config.yaml
num_hidden_layers: 20
hidden_size: 224
num_attention_heads: 7
num_key_value_heads: 7
head_dim: 32
intermediate_size: 576
vocab_size: 4096
hidden_act: "swiglu"
norm: "rmsnorm"
norm_place: "pre"
norm_eps: 1e-05
positions: "rope"
rope_theta: 5330.0
rope_fraction: 1.0
qk_norm: false
attn_scale: 0.177
bias: "none"
tie_word_embeddings: false
parallel_block: false
init: "uniform"
init_std_qkv: 0.0201
init_std_o: 0.00318
init_std_up: 0.0201
init_std_down: 0.00198
init_out_by_depth: true
optimizer: "muon_variant"
learning_rate: 0.00617
lr_mult_qkv: 0.4
lr_mult_o: 1.5
beta1: 0.93
lr_head: 0.00712
max_grad_norm: 0.5
warmup_steps: 200
schedule: "cos"
final_lr_fraction: 0.0
batch_tokens: 32768
max_seq_len: 512
doc_mask: true
train_tokens: 394500000
max_steps: 12040
dataset: "wikipedia_en"
MLP neurons of a small language model. Each row is named by its layer, matrix (down: output weights) and neuron, and shows model dimensions 48-175. Each number is 128 + 32 x the weight over its row's rms, rounded and kept within 0 to 255. A neuron's up and down rows have the sign that makes its largest values positive.
After each neuron's rows, "fires before" lists the tokens most often just after its 100 highest values on Wikipedia text that the model never trained on. A number after a token or word is its count.

L16.down540 [127 152 136 133 142 167  90  77 154 148  96 175 148 130 169 128 138  73 125 152 145 135 117  91 101 118 156 135 132 154 106 118 124 129  77  93 134 118  76 168 130  64 137 156 178 167 107 114 193 155 135 107  92  88  88 102 103 100 174 142  55  99  94 134 118 155  88 117 119  76  77 135 153 139 130 162 133 141 111 164 135 148 107 112  79 125 142 185 171 196 126  77  77 103 123  92 161 116  93  99 184 129 152 157 118 144  87 160 194 171 189 137 125 133 196 136 107 145  89 101 106  75 171 144 115 131  91 136]
fires before: "." 72

L14.down55 [ 96 139 161 122 101 159 145 107 154  95 128 178 110 129 178 101 115  78 114 121  72 161  93 160 184 125 114 164 109 134 128 116 123 169 108 179 125 128  97 133  68 135 144 146 148 122 143 104  68 193 149 176  89 155 136 122 127 171 116 157 188 102 138  88 125 164  92 148  79 132 103 112  86 121  95 173 152 114 112 112  86 122 109 186 132  83 165 160 122 164 122 187  83  71 121 112 160 158 141 145 169 131 186  80 121 115 131 151 125 160 139 105  79 162 132 122  87 110 115 133 111 160 167 157 123 103 153 111]
fires before: "." 28, ")" 15, " m" 9, "″N" 6, "}" 4, "/s" 4

L16.down421 [ 76 169  78 137 124 164 113  93 129  83  98 133 153 102 121  96  96  78 109 116 141  74 161 124 185 159 123 136 122 163 175 162 120 127  81 132 156 141 127 130  87 168 146 111 152  86 119 106 169 128 146 120 132 156 142 122 124 146 201 149 161 159 187  94  97 125 111  99  67 160 128 112 142 149 136  70  80 142 113 113  53 110 134 118 179 135 147 161 101 175 211 150 172 109 123  92 130 159 136 178 120 124 120 117 147 130  95 113 113 171 194  62 128 127 122  75 122 139 110 135 135  83 142 155 130  83 125  97]
fires before: " ==\n" 27, " ==\n\n" 18, " ===\n" 11, " ===\n\n" 11, " and" 10, " " 4

L16.down364 [136 115 160 133 142 162 177 184 138 126 112 173 102 157  84 176 143 164 117  72  77 114 141 167 165 105 210 128 133 126 143 151  80 185 143  76 106 158 124 102 148 115 120  80 122 187 122  50 171 117 127 155 194 146 152 124 167 150  94 137 117  82 160  98 135 128 150 162 164 156  82 172 138 125 135 149 143 112 140 149 180 135 136 140 146  57 153  89 136  80 121 183 142 166 150 107 126 138 132 111 135 157  82  81 116  85 212 128  72 167 116 183 115  80 191 115 129 155 142 111 115 122  87 104  91 163 158 143]
fires before: "1" 30, "2" 25, "8" 10, "my" 4

L16.down461 [105 170 127  46 124 152 133  90 182 114 158 107 152  73 157 121  64 114 161  95 113 253 148 103 139 124 139 115 130  95 156 126 133 100  91 159 104 139 135 153 173 108 113 144 152 140 113 145 156 153 113 118 185 146  73 120 106 124 149 119 141 211  95 135  95 123  82 153  76 161 137  89 100 159 125 122 125 155 131 137 151  74 134 135 180 112 144  56  79 114 151  96 144 158 130 180 190  71 165 118 142 129 130 151 150 107 147 107  74 104  90 137 141 129 134  80 142 131 137 126 115 121 116 138 166 112 143 133]
fires before: "e" 16, "es" 13, "ed" 6, "ing" 6, "est" 6, " to" 5

L16.down229 [162 153 140 206  78 123 199  93 143 118  96 125 160 110 172 122 106 106 152 139 111  99 140 104  69 140 142 166 112 124 160 173  47  75 118 135 146 145 103 150  82 160 184 129 115 136 132 123 113 116 122 140 112 124 102 142  98 119 102 143 104 155 124 120 143 125 116 141 145 136  91 106 153 138 162 159 125 140 127  78 115  96 118 141  78  85 146  57 113 133 152 121 164 108  90 171 144 159 106  94 114 136 118 117 154 114 136 110 135 153 144 157  92 137  96 116  94  92 117 140 112 142 111 120 175 117  96  88]
fires before: "0" 16, "2" 12, "1" 11, "6" 10, "3" 9, "8" 8

L16.down126 [125 178 124 117 129 118 144  71 124 142 167 128 144 117 145 125 141 156 143 158 134  81 113 136 131 120  95 114 161 133 145 123 169  79 160 131  93 130 110 190  69 177 134 154  82 140 169 143 169 133 111 112  87  83 141 148  92 171 103  73 149 121  96 111 128  70 184 114  71 188  92 113 140 134 129 120 132 177 122 113 112  69 143 110 113  85 126 173 118 105 192  96 142 137  96 118  80 134 133 164  91 142  70 161 154 145 107 159 156 184 130 106 103 178  95  96 129 146 148 176 113 132 156 118 104 151 166 114]
fires before: "9" 28, "0" 21, "ike" 4, "1" 4

L16.down483 [124 157 137  98 134 132 165 106 145 115 101  57 125 115 171 115 144 136  63 169 141 188 182 114 148 110 130 173 101  84 184 123 119 189 123  61 112  98 131 156 143 146 148 109  81 146 121 131 173 131  92 159 156 137 118  75 115 159 159 179  92 110 174 177 136 149 162 156 155 177 132 171 180  88 145  81 117 182  99 115 134 155 157  93 100  56 141 140 164 123 174 164 130 158 128 139 164  75 180 109 143 126 136 136  98 134 163 145 106 127 145 108 130 132 101 112 138  89  97 141 135  67 201 115  62 149 121 126]
fires before: " " 45, " a" 5, " an" 4

L16.down141 [156 110 149 147 131 126 110  93 105  97  90 180 102 100 139 100 148 141  63  41 155 125 124 137  57 190 170  95  90 129  63 103 137 162 143 181  94 104 119 153 112 151  90  41  88 137 129 117 148 159 130 149 162  72 171 150  81 191 107 140 208 122 141 118 134 174 137 166 148 111 128 146 141 150 160 138  87  78 119 105 157 177 117 116 131 147 153 111 107 118 129 138 106 166 130  96 165 142  92 130 143 147 164 109 163 149 128 109 143 157  80 106 149  88 114 103 148 127 125 111 102 105 107 126 130  56 128  82]
fires before: "8" 34, "9" 19, "7" 14, "2" 7, "1" 5, "0" 5

L14.down288 [ 81 160 169  94 165 168 122  77 144 165 172  95 132 122 176 120 142 140 120 150 111 169 176 137 133 145 139  84 143 135 108  93 127 161  55 157 127 101  93 152 131 134 113 129 105  98 142 143 106 125 131  58 157 156  89 102 107 147 105 123 198 124 181 178 112 125 109 117 126 146 117 164 149 143 139 109 108 181 103  97 154 103 110 137 138 192 124 155 114  88 164 121 113 155 145 136 132 146 146 118 127 140 118 166 154 113  75 109 133 194 133 100  97 170 148 162 106 144 135 110 104 170  79 103  89 174 142 102]
fires before: " " 48, " to" 4

L4.down387 [124 143 110 121 125  99 104 124 130 207 124  64 146 195 126 118 110  88 160 222 133 145 168 166 128 167  62 145 145 137 179 139 128 115 155 152 148 111 148 112 140 186 141 112 158 109 105  69 167  83  81 177 112 103 163  83 135  59 135 139 116 107 137 198 168 141 133 121 138  80 118  66 148 116 173 162 174 130 112  98  93 108 103 150  95 150 116 130 118  84 102 165 108 130 120 155 119 118  89  94 152 153 133 155 137 121  71 130 123 163 108 135 147 127 136 108 135 131  85 132  62 152 113 123 146 142 210  85]
fires before: "2" 17, "1" 13, "3" 10, "4" 8, "5" 7, " " 7

L16.down21 [158 134 162 125 103 111  59 107  78  91 146 131 130 121 151 118  63 128 158 134 143 157 159  87  96  97 179 119 159 124 133 101 148 140 157 105 139 168 178  75 114  94 144 105 150 137 147 132 124 199 116 123  94  51 114 112  97 121 103 101 125  71 138 119 197  86  48 137 138 154  70  79 128 161 150  82 116 127 101 148  64 121 105 144 155 131 141 152 116 131 136 116 145  63 167 133 113 118 162 113 169 104 151 117 179 175 180 118 128 101 156 119 101  93 150 114 115  89  68  82 166 134 147 119 124  79 122 143]
fires before: " of" 38, "," 10, " for" 6, " (" 6, "." 4

L13.down157 [104 138 195 149 143 173 119 135 146 149 187 109 117 113 181 134  64 139 121 164 103 161 168 128 143 118 174 157 103 121 179 141 127  93 157  81 172 102 148 177 171 106 144 157 180 102 137 136 146  78  98 183 104 148  74 146  68 118 128 118  69 145 141 107  78 155 152 228 144 160 135 183 132 126  78 137 136  94 153  96  89 106  83 149 135 105  79 112 103 130 115 128 116 131 194  93 166  81 138  97 168 165 120 156 120  96 169 151 110 107  99 118  84  94 137  86 133 121 122  93 152  94 117 153 154 120 170  90]
fires before: " " 46, "oc" 5

L2.down371 [130 113 115 130  98 120 148 159 111  40  92 140 120 150 122 164 129  61 130 109 100 130 117 118 129 137 111 145 114 113 122 143 117  85  93  69 139 129 150 133  65 112  92 135 183 158 145  98 130  50 132 117  87 123 166 124 107 172  90 120 186 115 107  99 162 164 152 152  94 163 193 133 183  86 119 137 124 134 133 102 124 110 169 164 157 103 131 130 125  99  89 104 116 111 151 159 133  94 110 165 159  75 189 131  78  67 100 103 103 112 157  65 124 119 191 155 165 184  88 165 116  79 139  99  97  95 113  86]
fires before: "0" 34, "1" 30, "2" 19, "," 4

L16.down88 [143 129 144 125  87 130 171  80 109  95  71  98 137 136 130 188 133  68  91 109 114  83 116 146 230 151 177  88  83 132  93 138 139 100 134 182  85 149  98 102 107 141 115  85  83 173 166 124 120 114 159 120 144 121 159 138 120 100 120 160  91 118  76 137 112 158 101 171 106  94 153 166 190 105 112 147 128 207  85 108 133 122 125 176 155 157 100  95 102 106 181 125 143 178 150  85 131 107 109  65 146 118 125 122 143 140 161 138  67 142 122  75 143 133 180 101 127 137  88 169 161 111 148 106 152 106 124 122]
fires before: "1" 22, "8" 21, "9" 18, "0" 13, "2" 12, "7" 6

L16.down73 [139 140  75 186 110 180 118 119  65 166 143 107 109 147 104 131  63 117 133 174 159 175 187 173  65 112 107 102 164  96 173 156 133 156 161 172 130 144 113 139 133 164 185 151 120 102 135 188  90 140 152  63  82 169 131  83 120 215 191 110 122 164 134 128 131 103  62 121  82 119 137 188 144 158 126 106 108  89  72 146 164 189 160 168 136 122 119 126 171  68 128 162 105 153 168 133  92 100 141  83 154 132 129 162 153 110 150  95 188 145 108 114 126  83 132 137 112 103 118 117 191 167 147 116 160  74 145 127]
fires before: "9" 64, "8" 14, "ues" 4, "ue" 4, "ued" 4

L12.down487 [158  93  81 141 123 171  75 136 149 170 109  80 132 126 135 177 117 139 122  88 127 119 166 157  97 112 119  90 129 130 142  91 113 126 114 125  95 103 125 136 163 131 165 188  78 132 142 147 112 143 119 149 145  98 144  45  90 104  93 123 135 150 103 101 114 135 156 231 174 108 125 138  82 123 146 115  74 137 151 104 131 105  98  89  73 100 138 101 155 118 116 109 141 105 117 153 117 142 164  98  99  77  56  66 146 158 160 135 159 120  98 163 114 162 126 110  92 161 132 123 111  93 100 143 154 143 128 192]
fires before: "," 17, "0" 13, "." 10, "5" 7, "6" 6, " million" 6

L16.down370 [116  84 102  73 131 127 155 127 142 143 157  86  65 133 108  87 135 139 173 126  90 132 123 159 111 151  80 117 159 119 128 118  96 122 144 122  81 156 181 204 107 153 126  86 176  90  89 128 141 173  89 187 134 143 119 111 164 121 169 207 100 182 177 109  93 122  72 156 117  84 176 131 148 140 133 115 115 134  95 148  88  73 157 117 145 120 132 127 123  93 178 166 173 177 170  96 157 142 148 120 156  72 127 148  76  94 118  88 108 120 115 193 188  75 111 134 165 118 126  94 164  97 123 169 161 117 127 118]
fires before: "6" 38, "5" 12, "7" 9, "4" 5, "por" 4

L2.down366 [ 91 138 132 157 118 150 118 154  83 157 121 161 166 142 103 138 192 161 100 155  78 105  87 181  97 122 137 101 142 154 108 129  78  70 127 109 116 123 132 112 107 150 169  92 142 145 163 102 158 117 159  89 148 105  90 158  73 129 148 145 131  48  96 150 144 104 147 181 117 133 113 146 129 219 157  90 160 101 127 152 142 179 176  96 105  83 139 167 120 103 152 109 224  96 212 144 135 102 108  81 163 156 139 154  99 129 101 109 131 137  98 175 121 166 107 163  97 139 144 189 107  96 151 129  82 103 188 142]
fires before: "9" 33, "8" 31, "7" 17, "5" 6

L14.down479 [134 134 160 115 159 123 109 128 118 130 127 125 109 148 120 110  89 163 163 106 161 172 137 138 152 116 124 137 133  96 147 139 185 139 142 136 143 148 187 117 157 123 106 104 113 151 179 165 139 119  97 141 136 104 138 151 130 105 117  66  65 118  57  77 146 111  47 188 124 131 149 173  92 102 157 125  70 131 109 175 132 181 160 142  95 121 144 122 157 185  42 111 112 139 147 145  76  61 144 108  61 135 134 133 133 130 137 129  96 115  82 108  44 136 143  93 129 130 105 138 146 112 149 153  93 131  71 183]
fires before: " and" 22, "," 15, "." 10, "\n" 10, " of" 7

L2.down129 [176  82 184 147 172 165 151 197  66 188 144 163 125 106 141 121 127 115 110  80 135 115 105 138 105 133 148 115 152 117  62 147  72 143  84 131  84 114 136  50  73  97 101 112 131 180 141  90 177 156 160  88 137 142 147 195 119 157 137 105 112  89 122 158 123 142 159 165 111 131 116 134 134 126 117 117 174 170 114 131  85  77 124 109 135 135  76 182 111  97  84 149 171 168 210 175 147 130 152 138 152 120 114 138 169 109  99 152  85 173 115 107 185 137 165 173 119  89 150 124 153 129 150  96  79 114 117 180]
fires before: "9" 17, "5" 16, "8" 15, "6" 14, "7" 10, "3" 8

L15.down472 [107 145 133 143 154  65 138 204  58  91 136  76 133  91 169 133 115  86 128 170 151 147  99  98 164 178 161 122 155 120 174 145 134 100 156 122  94 122 150 208  81 153 137 139 163 155 124 175 100 118 188 128 120 161 150 167 166 131 163 146 204 118  51 116 109 137 191 112 155 191 177 177 146 138 153 148 142 179 171 152 171 118 169 193 114 141 128 203 184 122 188 122 132 125 216 155 145  63 114 148  97 123 132 128 160 141  80 129 131 137 127 133 129  48 173  85 134 140 108 113 144 149 134 205 154 105 112 121]
fires before: " " 61, "1" 9, "8" 4, "9" 4